{"n_layer": 10, "n_head": 8, "d_mlp": 576, "activation": "geglu", "norm_place": "peri", "extras": ["capped logits"], "lr_mult_qkv": 0.4, "beta1": 0.9, "final_lr_fraction": 0.0, "batch_tokens": 65536, "seq_len": 256, "doc_mask": true, "train_tokens": 360300000, "dataset": "wikipedia_en"}
MLP neurons of a small language model. Each row is named by its layer, matrix (gate and up: input weights; down: output weights) and neuron, and shows model dimensions 0-95. Each number is 128 + 24 x the weight over its row's rms, rounded and kept within 0 to 255. Numbers have three digits each. A neuron's up and down rows have the sign that makes its largest values positive.
After each neuron's rows, "fires in" lists the words (lower case) most often at its 100 highest values on Wikipedia text that the model never trained on.

L2.gate287:172130085119136140126088171100122109147157126140110077113138156114073147094122137077147113161137134153108103132124105116108128111144136129090093099138094130098109125131110100129116104127167137149105161141117104107153079109116127140135142134140097175121158093125170096093171115110160146133
L2.up287:115083139137166126161133131132104121181140120121105095120107149122147127140120136098144124126151113137138120157101061134150149098167125119104085095102128107140157143082142121141111100125117140099131118099098126144132131142130166145173115136113117141123136080149140113151135097146139146139
L2.down287:137170124145147196114125138122083072116110103170127177142132153135105120118090150177101108128058125097118165100156151141114151148113126138106117140137135143166129074134134135139141112133119121123165140116119129106161122135103121079123140106129125139176130092166113133123120113101134128126
fires in: "usa", "us", "need", "defeated", "leading", "arg"

L5.gate165:119127152126113087078128098148117145141127156164125161099121149136125064115139124096137146135112149169177180096119139137180161151150132114130123120134114149130145120095101131134127137115100135131109108148099141150108102139121148129126149140088139106127101139097056145141124132137145094142
L5.up165:088135126160139139136125143137120137149129153163176150165141161075077153090111145119088142149109120140118121156125114138129128113132101110146112158122153149104118129155105184175157111112140167110132116125174118109134154123088100154130087126102139168135109100149130129147133115141125145119
L5.down165:151115115110142161134121105121171116105109141118150135086111113152177106160119151131130166087110163134117155097094129105130190175146118087127147135144164131120144117082138135122129135116127111092084102121145175119091154107096179080136159123156128130115107097067098138139091147092133133118
fires in: "can", "would", "has", "area"

L6.gate568:145121110168120134127138143142137131140152140110095149093140187151143130111162122140112127098161135107141147166086118119148141122120141118123109106137104126144134093127140144105096157116128174138165127096090177129155112127094117132073147167098172139115142133117129139103146108119124094126
L6.up568:140131139113113146097115071130149154134107136128135151132137107108117118148138163151149163162144167130149168111128119136086163140092147148132164078103085098168154139111114117115157127129126150086156146121138130124168121121141136124119075163169119170167152088098163113124149110123159114158
L6.down568:132107139135118144092181110146159127150135135109109123152130123115130120119126115146110170120102128121136111109149111148108127083145175153099116151125125130133115154110125131194143133186176133113134127169146171119123130101106136110127106118088119104102136124146118132089189130121112127079
fires in: "in", "across", "of", "college"

L2.gate146:126164107147167140124152134150140083098113098108100130088104157080131113122137124171097103127147132129131105152092136148165145164086082098132113133115133167151152105169130108107154131136106144118132149168171149141105116101108119143078159164136189132123149139158120118126150116095124118154
L2.up146:154134125165105141150134130178144113113091118124106188139123086136159099132144144156090128139107097087113118180133085118143123153072138125121126134128130110126125108120094096150127119118149107144121127137118121099190127128179110083129093111129092130142107131118125156142128152140110113179
L2.down146:113128131103197066122145147155131100124122137144098087108114140147090170121108086077092111170172120144145139101112160128148128123098105131133121095152103148116161124138134118125138106150141115164104085110138112149086115088094093138108188125129113108139163128154143106147106131123126138096
fires in: "business", "within", "born", "balinese", "a", "authority"

L2.gate368:129121139142107166122102171117129100093143151149138118167120108128132140106115130133113071177160137142135145115118183101146131143141159165166177168184159109160077122165147096133099127117098102144116118104150132143155095112121112081118107123143115133158135103132148163151117133148116099126
L2.up368:165107151173117089147105081110137121113116116119157137133163135143122155097130169097129168133125121159112132130132104140167134139092101133102149101086100138144074145121168139117151130148123126102131153129134099139145135128134064173106174072155140092129144141104159085123156106155144121112
L2.down368:133134178106129121100134127174161109120175127092152095111152130129103157131125125143125135149124101157130146119144093169137122151138135179086126098160157126163077136098092122163132159102161137150166109123131143089112170129121156104162138135140098161113103099136187094129138120106110156137
fires in: "a", "spanish", "spain", "space", "species", "express"

L6.gate34:172105109124150114129118150165106068123141088123147099106131112148111104163117141140126122118110113114105176102094110097178133141096180128095122130138126140131128178146150118098109160140144141134115124126149114125108092145151112139131157121147153112084085079105124131138121142128128076123
L6.up34:118129167147144120106142144110171127125100144113108124123146141173109134103137130146152108134166166085106122141142185093117082113101142115112124107090091089108120127147092149147109108134132122122111157153134168171134145132145162105151082104082139117083129121100111095136125132108139121083
L6.down34:107141101118150142104164132107165110159215126157123131113145094100136123108120095137106120174149097125144119078105136155081131169142111120122108103140132095114149135127123122169139143154110116129149148161111170129124070095147139121090131099123171094138170138147102098111080132143135147111
fires in: "and", "by", "triple", "of", "syrian"

L6.gate3:128084095157138120165105140127128161107127095118108120131146117117170184128141112119125097078125110115089120144150091114081165153128149110158072162162128106135108088106118164121143117138129121105127118152180120156103164124148120121103149162153148105101125134113154136114180148126103131099
L6.up3:154113097081132129116153129155135154090157089116134115158127149148119117188132102159083119122147089140126143143124135132071172149103131050156101148165123123155168131130140098139145144143183122120096145120117162118108125112128113150132167104141079096134118136110133130150119140147102178161
L6.down3:133099128128139086078109092118146112108139114065125125127131142094107147173118131122101098101113155097175111161149096166133139147105114120104103146126140097143140146146113158137153128124142123124133099147131119144098165115100112109117142114155087089087109124125132140117107123133086111122
fires in: "8", "3", "2", "0", "7", "6"

L2.gate417:119115093138134124105132142180130091129131115150097155122137142130176134129157102124098096139137132129147122084121121102119108153133160143122124118157078122143113097124108111150092118155113124099132156130146095122104125091143120159122114141136122152124131136104113154103138169133117063145
L2.up417:157106136184121118118142099137181113085134108070120144129118108171099152127078126118178152115132122138111136114110109140141129144152104114119124170143072136091142101144124144157166131143179126170138113093132145113109195139174121145093118089134082146118107151091098117136104117128145118137
L2.down417:131120115127122167142139124133088151140132137085108122121187151110135162115147119137135126147173154132139122136149154094105168147091157157107103064121159155118114164113124126113134133160151107116154132117125126114147123129090172122136136139122146125114078104134139119155092117129122119119
fires in: "released", "election", "elections", "operations", "live", "its"

L2.gate56:145136084165101117147109101137145165110125110136133139158148148128171105157170116133113145111130152150105113096137162140120149170094135151150129126119136147144118135147119176118103131100122106160157152111104101138132122107146119086086129150162153157146103081099120096123111149136106110173
L2.up56:166105131139108123112108121173090116149151124090167114110154118133139079153175104112118158132125143141096104139109106146034123157123152106111124177141156168095160124134120099124123129151107113100116113122123150150131130108098110151157129105139128175115068135162128136098102139161104124133
L2.down56:107158110130129134144143129119184143131140159123098131104116160168117151110150152122121112093122152109133140094171118115162130082118106122133122107111082095195108106132144157134102149107172119169153118132114118088142162118121131076135144113151160111117157137113126076137131111140130087111
fires in: "8", "7", "82", "81", "8th", "74"

L2.gate103:135127128077153135127139117139090111105100155159133141183094156158096159138113153124126139118149124106096107094124097158102098126172127093161114079120108120140106110131132171113130108183134153101098150076132107117124122105096101147154123108175098144111156112112137144111124090110108117087
L2.up103:119104096134092118109147135068126101103125148125145098164114135160119130129089167135100155149119113136140129129104100139098084105134119180155110137142137152126122147126093121152152097121123130167120121125103083159107138110129093123128119085117161138120109133116112148113151107142130102108
L2.down103:106139161154145171078111103111115119157157110107112135105131138116153132187118097141127130155137124138092112169136084109153137106149167130128143153130119144127166151121087135124107145071138084165130138191160118158122136102083140199119133133133126110137111157140101137128126122123155142154
fires in: "warped", "spanish", "appeared"

L2.gate404:102070141139137131132132116131132158117096151168117173122074160155136119133146166159102125109146092114123157168151162111110143163120143105114149150122077113145114081148108104111111174133118151093139099115131141138084096099109116144161118139106199119124139128138141119140121146109142135134
L2.up404:096113119122110119120163103067138089133105115138135170125125153143144136158157131136139131090104125134142155117103179108145183157135150103115149117084122094116137136157106141134147139132142137141148156133064134134125134126137137092160093152143136155162118161136096119151100116159155134130
L2.down404:127110076124129142112139131161123109130148099161129112117129165089100138162107135135089121158170144140191141108096120128117144149118118137103124078129178125106133118154124155168170146164099115129136110178128140115198145108119075124104124135123109131137169117102149166129149147138130143103
fires in: "in"

L5.gate69:141110097137106105114127092138109135144170117131124144130101106135089127148167130075156115120164085144078155119153162153135158158134148141136117120118134089150122132119115079096140145102131136169125166102133189148141118147127156134117123146113104116173085138164102126141111124132093124147
L5.up69:112131120117111106124134147112153104091111150097098107182180110116134151129149138122143124120105133137133129132104085131148116127101128163137143114134127141113112094121153144144120146141135162168129157128126166123132170114144148130139113139135103110093147157137139114162161127133146121084
L5.down69:146134104142133105143139135088111106144162084094148112113123110105115133129183095135112121139160128159114118111090102141100087127145152095105130081104153118150115137157096141092148086130091120142111134151178116128115167153153149102139122138102164136103115141116108122122146170138158105144
fires in: "two", "three", "four", "six", "five", "several"

L6.gate32:141119090133119126134106175147075073132196121132098177100116139155129118085130130126121123128130130141121131154159128124099156121147136127150105143191118134134099143143147148126161165137112129116126109119119153141115131121140118125114150173177099131099135143107108138149108091148056137150
L6.up32:137190122127178139142125139149201128146101118119127182129139118115119109107159138163115136138123111085140146138092147193154168092127144144099135098068180140108134137146125166108086105130143108097106123115137112120116140118107110123187105107117080127103177128127154108140076149089120138117
L6.down32:127170120127134090127142114103073131151151121138159160105105130122131103137111089145157156094138184147158157131126141111176157135123139121128160116155144094119143150132175135143118140067104096139108147128108124116095109103118137097136180092126184143122126118137111086135141117125170120180
fires in: "to", "took", "told"

L5.gate132:141133087130107140089122124191119152105169151154123138118148189133110122089144117127111182093143109126171144131140140066115122089123135139123143144153163107102133120074096076101124133139108122144147151121108111149139155114139121180125162138106116166128088122075103152177128143144117133135
L5.up132:083140147113121112134116149103133115122115098128141155115123135150135148136130130095124149172131147121062176122125166107137110102134148127130135174130097099147107127083135092151134158135075119111123145132148119162103072133134122113148133174164073098078146115148120082116143123135103103148
L5.down132:169113121119120179128139128158148086091160137140133094130108140110140119128114103132162136134146148103145117157135111151103128148147116105117110117131117108143122155100150099107107131145136139124180160118113132092132150136115090162125131097083161143136116122132146119094103119175149143144
fires in: "he", "held", "heavy", "won"

L6.gate23:150126096132118122166130192155107116106131104132089084116180114144136137147157139134134156145145123139091143115082157089124114112114145092070148158111122127143105124141184134106125151157176163160160138160133126096127123124130124127142168098134147179094117086125126108132185135124107114171
L6.up23:144163135157136129084152144130113149148145111081135118133086097135126118103135099152124121158107097114131145109134122138112120153147133115097170129121158164144069064154141130122140108149098099117130102100128163146134150107130121114126125170122120160129134092146148132122146118126116150136
L6.down23:143106125110109132160156110093108124143160110101126133130193172132120152120127134109142129083153155121097091148124124117140139133164129135106105117099132099129138141134098101138137165182094128128161099128130123137116151159152100141090118124145109182147096172103166073113144140130131116124
fires in: "of", "to", "by", "for", "often", "despite"

L2.gate243:153124087122143122085091128123139110170141150067125116131114127131160170134124108090164094160170128111096134128111111141117165102128110091130169107159166141171104134092105137119120090078159149133157125075129113086126084080139160135139132127127126161108128129135131161138177142119127106116
L2.up243:175145153091134125128141134144164118133141121142108113115068145123082184126118123118186086124123134162163127142136142139139131104113169140183113107119115094138162094106118122141170112127117115099119166144148131153135159106123122089150125173155125100179127131109113141179136128126139140178
L2.down243:100127153147103123156132101135150148129107154171090130167137111121123110151141142141131129130114088141144122110158127104126113120135107097123149135112090118115100125136155110102061104116150078132182163163097148164125098129148098138119105115128142138164100092129123069140108131143151132115
fires in: "president", "women", "children", "people", "liberal"

L5.gate510:098124101083130134103139120119131128114121157120136152130137180129098138140146094151091139108133082157173101136152126123164180118081098110141129155178094136091117136127074098106177147113128116131165132104161121118139115141127144163095065114131154149128106137131143121101114108143106153116
L5.up510:151083135106190112117126160109154106158144134176146113124119140124148122078112134091143095135106133122129104154110164170147157083131128158114162127132142125129178071108119161126144129077156150052139144111134129159130129145118116115148104154095116150123160103131125114140098145113114126118
L5.down510:132121163163109139098113127121098129100090145120141061112199148133078118122159139134157128070104126097118144099128052120095116146129100127152115128178141114145104111148153110125146123133178154135110119134094148093103127140130111141124115124128112114122138126113144117070160136184158118179
fires in: "round", "championships", "league", "party", "city"

L2.gate305:158143114156105121152121131164152124114134138096114135149143119130089127093095112131117146154128090110151153116087107174095146112153102101144171176147102123180171124121130141160136134134149176108030110127112127131155146118099096102125158119107138108139141112075149090145105163116128130125
L2.up305:121119113100131104197094137092132131156139160107162113164133137108103081077132123123072119135108148135146149133125109105089142123137134157136122134116111109174140169079125148087144116101133130146128097078145118126094111125115145131154095147117121132112150114169150120126129149111131146097
L2.down305:135078119163169157100104106114109124177111159134114113139134120188169137139133119114196127159103100111104118106130105152118142144158128122125138132123143138141104128179118148150112145131130143130139150128151118117092097146123104121127154129116130113109160112125092115126132116095098091123
fires in: "by", "history", "he"

L6.gate342:158152123111118149150158146154128144101135120067156151076131129133133119119141146104159139150115117116083106160153114107131153109120167153097125124116113158199136151154124146143070167146148115136114122119144131151121110106122148136138150135083112162084104154076132112150137129147107119112
L6.up342:102112138087106145156147141111183179112160121133126143081169152132144119127115085122090126105148134087130111114144098145090168129132083157146117125150119123120127153128122103134111105154114151102126148107044124135089170084156112115101124115117130175122100125148101136122097132133105143152
L6.down342:124144111066147145147148170188103102142150073125133156138099123141133131110084113128156098142170115124159147143091122169161159137105133121105080090098172172111111126086170110109135110080142103127111124124101142098136131102117146077135135169136113100113109140118090172128096106118169159117
fires in: "is", "was", "had", "to"